Weights of a small GPT-style language model, trained from scratch on English Wikipedia.
Size: width 256, 7.47M parameters.
Architecture: LayerNorm before each block, learned positions, tied embeddings.
Training: 135M tokens, 8246 steps.
MLP neurons of a small language model. Each row is named by its layer, matrix (up: input weights) and neuron, and shows model dimensions 128-255. Each number is 128 + 24 x the weight over its row's rms, rounded and kept within 0 to 255. Numbers have three digits each.
Before each neuron's rows, "fires after" lists the tokens most often just before its 100 highest values on Wikipedia text that the model never trained on.

fires after: "3", "4", "5", "0"
L6.up147:144132141123142159139151148121125160152110152181102144111107128123127156154095159128124134131096139135143100143138112102069114167116136132155172112111085105154113157138127112123144152152100119133131144140149103156162084126126112125111086125094137136123149145128153090113129112136112164125101138172158104114130112106081126123062112095120140111172142140119188181128120142173164099140102

fires after: " ch", "h", "ut", "olog", " h"
L4.up772:090151111109122143173123118109155128105152172150115139137106131108062147140133078175154099147145168139115130112120151144113137109143134082126174125122106108090138122108151154110131101104155125126105171133112142166099131125178110099169148163170132117098122099119108105083137124173148097134157097110171121149114136128127123136092105104101111124133138138162148133126171125091146172094135

fires after: "t", " was", ".", " is", " inc"
L6.up572:147110174146152113148138097139140148127170066122136140107118102103131107124126136105143152130106150109135136112103110135126117129116131140147120118163144098133101163137106142112105158107097125075111185136154130154168115101110152112157122095110177133143082115083135153082175142118122109136122111147120126126105110140122171139134118109108167131148145106150092129131165134156117124103113

fires after: " Ch", "el", " Fran", "e", " con"
L4.up243:128165118176132134122144149147163091128150155121155113157081136145140142130118173105112141108098175148135109206105136084061141150118117136133089154116191107144116108133117152147133107130157132153140127139113156137123147171125125110158153072101090132139101125146124170129098158167138132133133100113100103155114150139104125094147166161098068139126129156144144090151160112126102114096161

fires after: " Will", "th", " O", "ele", "est", "op"
L4.up374:127125139157169122119113128135120157087138101134131113137106134061101141117111086120102096121125162136146113164112129123101131116111129140133187152152132153129146131113122106135128125136094151134138133153130131113100086084133114131092094164161153130158166146063101136116154144146160092098137129120112144187089135109137134130083132182171150136115130145136102130135119147140128120100084

fires after: "ri", "m", "ar", "nt", "ult"
L4.up161:126130141160121110119165123117090107117151192086114137120132139130103163158158123159082131127126119108116086152145121152077128105132117108117104093121122113114080134138160093107101174090113144095129110111178113121141117102170146111121130119162097122139109095106134125098150082135178076150146102137128122161117162183138101114142113157134119162181142196141128156120134141144124100120133

fires after: " ex", "ch", "t", "ist", "z"
L6.up379:116111129104173094134166164126144073152155159098152125144121150148141155123145124162123098113107141118140101107126124070113169098126107148127109114086092158128087100108128135126108092123136125177134175133160125151120130152140085129136130123102125120136150114124133138084168136123121120183115133109115150109083148166091121155178121105147134110126133116107107144130159172107119076120102

fires after: "on", "en", " con", " Con", "st"
L4.up740:145158097078125141115133072100136079175164136138153128157134099138108110102173110108168090117114113157148108137102140132109150146167130082136117118161152107069149142143117098124119156119114140142175098123126103145148126126132135129093183106139134134169136121122103169114133146210152077122144144167118117123113110140111095154144120154130142105118130109138150086136177099107145127161106

fires after: " c", " h", "oin", " H", " un", " G"
L4.up7:119123107157118088108131095121096110124134133142127147118128120101126082134121110129121107160126143135150176110112145153128121155141126115134137122177115126114203147112096116109117128136096193094128123173142132115112137165115129101111117142118142100098163154101086138127150118156108106117110161093112137106081121157118127165131155119142132153085134134165137154133080135140179135125133